{
  "d_model": 576,
  "norm_place": "pre",
  "bias": "none",
  "doc_mask": true
}
MLP neurons of a small language model. Each row is named by its layer, matrix (down: output weights) and neuron, and shows model dimensions 192-383. Each number is 128 + 24 x the weight over its row's rms, rounded and kept within 0 to 255. Numbers have three digits each. A neuron's up and down rows have the sign that makes its largest values positive.
Before each neuron's rows, "raises" lists the tokens whose logits its output raises most directly, leaving later layers aside.

raises: " in", "eal", " on", " around", " with"
L10.down162:138119141114176140139144114112134087123092095105115141142097162114148118126135107139155143100143121123093110074090137162142123097147120088159111105157160119106072138114132115118122085107112085156153162115090125151142142108122160115091143147088116161132119111126189135095139114113141108156147135164110118122113137128113085125120129114139140116175109129100173088120147113126151104076140139152159172119072084100139183150175140137103140150100133129128143145122111115115159087114200135117166107124137098110143147121146115111173145095134151139149149126088092135116154119141121128134

raises: " in", " on", " extant", " among", " internationally"
L10.down636:154142148150134102164144075144100092133129130148162154147165128141175149123134146107091135143102125146128115131116187122119141116172100170133170129126162095114102181135144139154151169091109147131124133149101112148142120151129150109110153115103144130163101153104169152160073192123129090139113134148131112144114111120167121119179119109130067145146122137114125081153119143104120139104174101155103122103104082132157140134118122079110153168148091182111148134099125145135144126086097115153126106108125108193149140154179084155125148171129156143148166111118107136163128155139164115140

raises: "ured", "ivity", "ory", "iv", "ures"
L4.down977:154120080125112162124086133088087151124108136144131117127135122141123126088116120079148099085158195087180153147166146141127126136137092130134088123116101105159128117090141100112138115139142127085142130117114104123112126099134143116141135143114134110142102126131132181101193128119200134121112120163131108140067097095150128105142116107091133120083129151085137133154125136121145159124164158107177128099160161095120101113122149114106161122136141186090198132125173093118134094119150089145151137122119147127111130131131127168120127156151170080113136089195129116125107097133116165106

raises: ",", " and", ".,", " or", " ,"
L10.down286:145122140157163128075144127106098128142124148084197149147145125169083164132116100098114124090150108188158108178133123171138093166141131116125149100122129099154148087150135144156177142121130118185146143149080095145146086140132137128101144193148136143080102110131130118120150144080108141092123091142116157146078125120118168146169153151125122145147126119167112115069122123153121127136093115145139131138110155120147103130151132149120113114168116116124132150150086153149112123126126113120134101149133108137105081116088131097104095121165114198126124152163118109107109114182118129145

raises: " [", "...", " ...", " you", ".\"\n\n"
L10.down302:157124170127175139135107118117155149134146154131150125100126153124153138137116097131111156158104098087109178107146166105116093144127083094138139141113112091114150135127138125146103107120143113151178146118143157157160153159177186117149107131116085055114171149139115148119126159107100157151129152133122110127127177114146135123160123111143127142134135174097120118120128137124110121119116135144143107078130126150130114167143148120140141088132108115137121159131100135092112174094150121135091130110121092104142102155144111131139116090110164122114141138082125109143119136110109156178

raises: "ander", "and", "ey", "ar", "anda"
L12.down1619:134177130141147099125098120184150132115118100106166138116088144102122124161127126127130112141082159172140098085099117131099184107136082119147155125117117149107113139179133159129159126149131170112147099112101119114141117128129117105143134116122120081158120104146131153138175121113150163134124141129161140042162094184146136135128103135106116115138143149099127106116156112132126144152149134117137095151172100111160116134124144116145143125118101152124119138084145153167119129094126112148116081145084098101132132074097085130138160099097135087114132092135112121113151126136120106125

raises: " and", "/", " history", " &", " /"
L10.down1644:074123098151132119152125092117133131102162076126135132157111127130110123078139102163170133115106178143135123139138128123086125099117147154081147091128119158094106128134107128145131130112118162115116142107142143109134112122173198148135103158125158157138108147118153152124148110118132110132097167114126139151068120134125115133140133087126148161104143107061100102133123124118075125150139133106112189114138115137135180145120108169129106112142097146117148104133105121110125150103116124128110120101085105105126115134100104087113112134155079103101084151161110141159110137111093153129

raises: " at", " among", " within", " on", " in"
L10.down1098:124131137118139134165106088181107109148084128149086153158124156138104139129134120069148123146167109095116116125115141142113161096132129137130153069104162095105093131117117121160143106151125115139080173131134177193122141119143130142098166121102130099112111098151134155132061122113133125145096149126130063127114102099100114121152094127098132139135137120198125144122104101150121101098104138142145122141102134110135152105143123088096120129085108127121097127067123117097136126090149093127166154124100165144106122119140104142126113144114126138150110114143130140139126141179146135110

raises: " and", " &", " or", "-and", ","
L10.down1231:141133122156171134116117158090149128126174106131163142121127154112100117115046161155186127139133139150164124176143139151115085123106139096097087125150110101108137108163143130130138112076118135163088129120132074139108092154151136086125139188148165099121108129137124122138189112099152077113110121099117177098073078146105146121172075139137137134139153108195106118159093127136134151128096151132129186105110132155160174144117150120086112122157129145128130135157113124106159141134130130100150125142115103105138109113121136126156159127153092148104098150106116118119118115164136111164

raises: " was", " could", " would", " were", " became"
L12.down434:124164106122118145126083117143173117153129116131138126108136095092111126140140145135096154117162093121184119161101106113106122127107124139115108117131139141153158104152167175112174127141127108116120079110171119125065159140134132107162109096117105155128125130161129132102101133127136120154098109150115097097104124112112096145110138148147119111094120103017117139127168123133152139114193103122131141155099139185111115118175108162160161122130124130099112131117099119116123110159095170084105212136140140129115149142127163186114107102129123128084157132109073123098112083103136104153

raises: " it", " they", " he", " you", " there"
L12.down1023:125110135115127152139128122131108160162101112128210109143129130165144166124133078167131159090116107137155132139119158118128110134147120140186134126100110110085125116175132123063091160125123131155150099124128120172151135115131119102114145133122137112112141124104103178149154092135169155140145097119108116134124114066130138081167116144116084109113134114208105101123136137137127135129074154141136118139108130145134123147106142104110104136139125125116125095151133116118092130079128079092111178137128112130121133084113116098061106136129128116122149149133145145116144128138107145123

raises: " their", " they", " its", " he", " it"
L10.down142:108123128137154135118162140157094145159151093145135146145135097148104120137135140135131101072145146162125132106120153160130119118117140109131144138133126100143121146107123125102140145149102146122140130088141133154190116079183122121138106074114133193125159132140066146152076160145116183125087122167163151102132142106130117143154151151122106088119148108107117112132132118132139136136120148143088136160104113136111134143127138101148137146128115129141130115115116124119159127161132163099162118102146105145128125148110122135055108147133128173128144113140169106117157121159125111152

raises: "ife", "iy", "if", "ij", "ox"
L12.down1009:109111130129104159172117140117118150138159128101147132126110114100134081174171141162125117157122117137074117113099156136151125145142137102156156127121118131101158092108149175126085169109162136143136103130123170108135103132114095108152099100149130120102140158163094083152189124123107170204113129124154136165159135155106146109086125165112119123130154117095120127132136126136149143152116107110144150092155103123124146171109117169148157145151165094099119123083155144121127143151138123104144032116122127125100156156116104138114140204089119101166091131134104121113122144083129105134

raises: ".", ".)", " .", ".,", ".S"
L12.down868:128155094148173125143097145133103178136134155132112102133108128125120140116186131126144178162161137122138085152139139127162103131109160126125124201158116119137157144129144102096190158124116117135084137107111156112123099134148136130124141141143140157068152127137138191114135114151116150129139093111149091147100142158153139100162125119151099135115104105188127115096107137135169138140149111136147120121119127142142157119104141139105134089147168200098122112118110128110120146111130153167114159147136098119128156118151137120179105160132160118074121126123121136108132117114150130135

raises: ",", " (", " and", " but", " except"
L10.down1629:108151143124136105092082156118152109150138112108170117164123118137141153133147115145139141135152126190122175128108141120148139157138140100118121129094114074088124111166106119095124108129071110154133100127124110138171091151130128135133145143145129157100132116149106130119141101134128133102116127079152118143158147159125157102142152117138134140180169113079133186101136142142085117168092123119144144119123104153161126162085114093139125093117119123092137101142092080158114112110127138103156121119118137099120121098133124160097142166155134125101156143127102132109079139130112066146

raises: " another", " someone", " either", " any", " one"
L10.down1078:101102160113158086084123140103146093117137162137082153117113114101100117166094132106159138155085133099103121096115143167100135127118080114158147149162152132136135103111125120141136130115120153148155126147126132122160134099132115122091157116147088146119129104104152124137152176123152117135133089165109119130190090144063136142139131102117145142087136108155101138177110109103108145131162107098152097172116146107105111105160124140174154080133106128149129125124119146128081161097150098111156166144131165145129144160140071141107154170115092135185115129126145141077125171158117138139

raises: " III", " IV", " II", " VII", " VI"
L10.down703:118183111112091109152180104139066119155101109121112104140192152105140103155118116122139125101121153135107149156099145118126139083095140119127136134132159134124135149107140131125159165127152119103149099107115137116114064115139124118104116084143131142116116078147177138121108104142117161152107098112122117135125129098117147083123120107125127150135121119145138130161132093113103147147090101078118153111100085142085108121147155161102134151087164105109131145135115108123119097101136141148147141154109120125144205138098069085122124092118100144123119146158141171150153136125122128131

raises: " as", "ices", " referred", " called", " today"
L10.down655:107079126127137163085113150174130138132163137107134154149112101119065116154175115100136117111127162184132156069165122119132089068111144150153105125119133157122164125149149168108157147152106135156137124140099153130127095117162106109089116163124151123129106089129092119111130112162100098188075132137150171118123122121115115143160140168132098130150119120222125136102117150115106099123137134114111119144150142137150079118140106041142128096125093112124158113083127087121135118116116080103092151115145089147153133106160177088147126169132107139127138130161143114132142130082137149120

raises: " coming", " dating", " being", " entering", " arriving"
L10.down547:110121099149075118131080151181110098116099133126134161126128159144104119124178148109164141132169174140087136066141089114129112118129126143149148160110198112142100117082151152130122123121121133081157129132135130114119130115137090122151099155108110110134087129134122155138140148150092124174104139124123081101192099142137123146135091117115166113105160170088093108150118120132148155133117120095169140135119140135141182103082120074119116159118126163110132111120130087101074176094144138146120151084123110149142105122109134124130135138153127091103141136133143151114122142093111133124

raises: " off", " up", " down", " out", " it"
L10.down181:179114145060143119103152095156115170143099124059151134146135121139151093086089135147130099132087141141117097168140094103094129136138114122129160117127116138135128119157148118147098114114120120166150158126117140143137189118124101112075154125110170147128101119147099187138104098173127162130147146158136076137128109143147099171122106137145176116102112102178112161130143133131148108116073116163174109105152067131084123165146114101095103120112108149148100139136107122150099078089104149137120125151138129118164136095141142113101070122111134141151173162144144144106132158143106107129

raises: " I", " II", " VI", " IV", " III"
L12.down756:126143123114118107123161106124085115132114141142148103158110122096130144126112177162133117103147101140143116151182121109115083158115125125097097133076161094122148136159124129095125125130139125111152145137169144120108109123118084180099141123117118098169103112131088136131119125159137161167130137110154123126126100109152133099130186123125122119155128123154135098150141121143101090154104151119131114149119132144112095111145152144117133154088127136158148136119112111112131145170111136088080119123134134130115148106118106129105157128134144147101132144137122140126109184140144101121

raises: "-J", "-K", "-Y", "-W", "-S"
L12.down1707:087169146171132129106140155128140135137091175109152124106095093162171107157113107116138115150116140129104137134088146156148119118115159113131091157138143110114099139173105127096116129125128086127131132104116153124090150146129164140097140134130087124111139134118138121121096140147091117111099095171118120160139119140125151172178103098139132140135133152000126147136096129150136159157121105140129164096112119129130166121135113132105084107153112142150140138108121068137155159105107162146173129110132107127089123077134123161108169115152145087110122124145119118144092145128129141133

raises: ":\n\n", ":", ":\n", " follows", ";\n\n"
L10.down1221:133135137178102109158172131111143122146108154145100143161130165143130111116158146122105144125136168122114128103151137135136108102142139094105133102097143131092159139098131135112114128144143167146166095150134185159185107093122121160125126162125095146113114146165142057161128134123096096115140121145106146126136131095098109128143171124103148120127133112164132171104119138136108141150116147119123163112140112094148094130130129166118123128075149110126095142162145118152123079112111137140135151147185101131140114152105141122107098151145110140163143154172115128160151208115141100096

raises: "ures", "ur", "ives", "ively", "iv"
L10.down1042:160149102093125099130076175097108090143105154160192108098119143135108128159098120139162086152133113111154132132131131141130151117144115139155113111112109115161152100120147123137132169172092178102101126124138099120128118150122114127111137145146144101141126132145116089121123144154143147162143078118149130126106130118160123130114130156153133111159129123133116126133132135189095102160088132140122159124179140121145165096131150132146138112144177118107163147129135127143149101140134097148119121152134131132123076131143124154139096118131147157127166101199120122120080126113120103134

raises: ",", " he", ":", ":\n\n", " she"
L10.down486:181085168121156141111113103147098143130117127127129173185105128179120111161134120156108158098107121158079079148163111140152137139138112141149135083072148107147130130130138129128081116114141124168141096109138136154142127100122084143082176102128072149139164136088134118117142134036183103104130134104086108140097195112123147129163160118156122141140107115201129158082130145114146109142101147114165121109143094116127117118144082124126152124102155125117111132136095094139100156139088098138135095128090149157137111098125113129135159095161167150133146162128165145138142153096109150127

raises: ").", ".", ".;", " .", " revolution"
L10.down1376:184139120173121120131145101108132180128170128127084135133136142144178128107153137145164127144139118124128106156128112138159109144111096111132138155144113133107128170142129104080156123147147121084137161127120107154132134096127103115174136140152144129126128160142120103107120107126107126119109113112143165160141143143133136154170140107127101144120098144185129126119132142160147132128129142162166171112128115179118135100122128174114161103084145125132132159098165176097104148105133114158170099101123126134119133141181088132154094148126150130092091099113082128108124114106123124128

raises: " VII", " IV", " X", " VI", " II"
L10.down757:152159131147079141137173117122129124136130074153149116104138119153133164156162133096141149156082144106143146116135115139104094158139110142111108141116149106090145120154142165110116164138121100100131127132121121159134083101117094142082129169151181129102142149155130085134140097110178140124088107076115146136128134126143183123156131139124115147116107121093155089160138161119158107147128141104118106138159107140085084123097162124129137151163110135119120130109093114102091132095064145090074096103096103143138141121146178107158141113141124178106100157121152149109149164109118111125

raises: " that", "čić", "over", " undrafted", " along"
L12.down1095:116117137137116156093141094110089105134121142164122092159116107126126157093113150116195126109143096112151118127171134103126102154127115101140103096137151102089141116109133154137145171122095158177162146115137114182092102104120111125128146116114118149137102114145144117075093151123115140134133174159163127148099119080116160114157105118105127105149115131101159165166108100083111107131102140104088151072129091133112147121157094154113148120163151133106137130140128091159129126146152110134137111093104129161100149056109153126175114127117147125130138134109115123131161136134152124127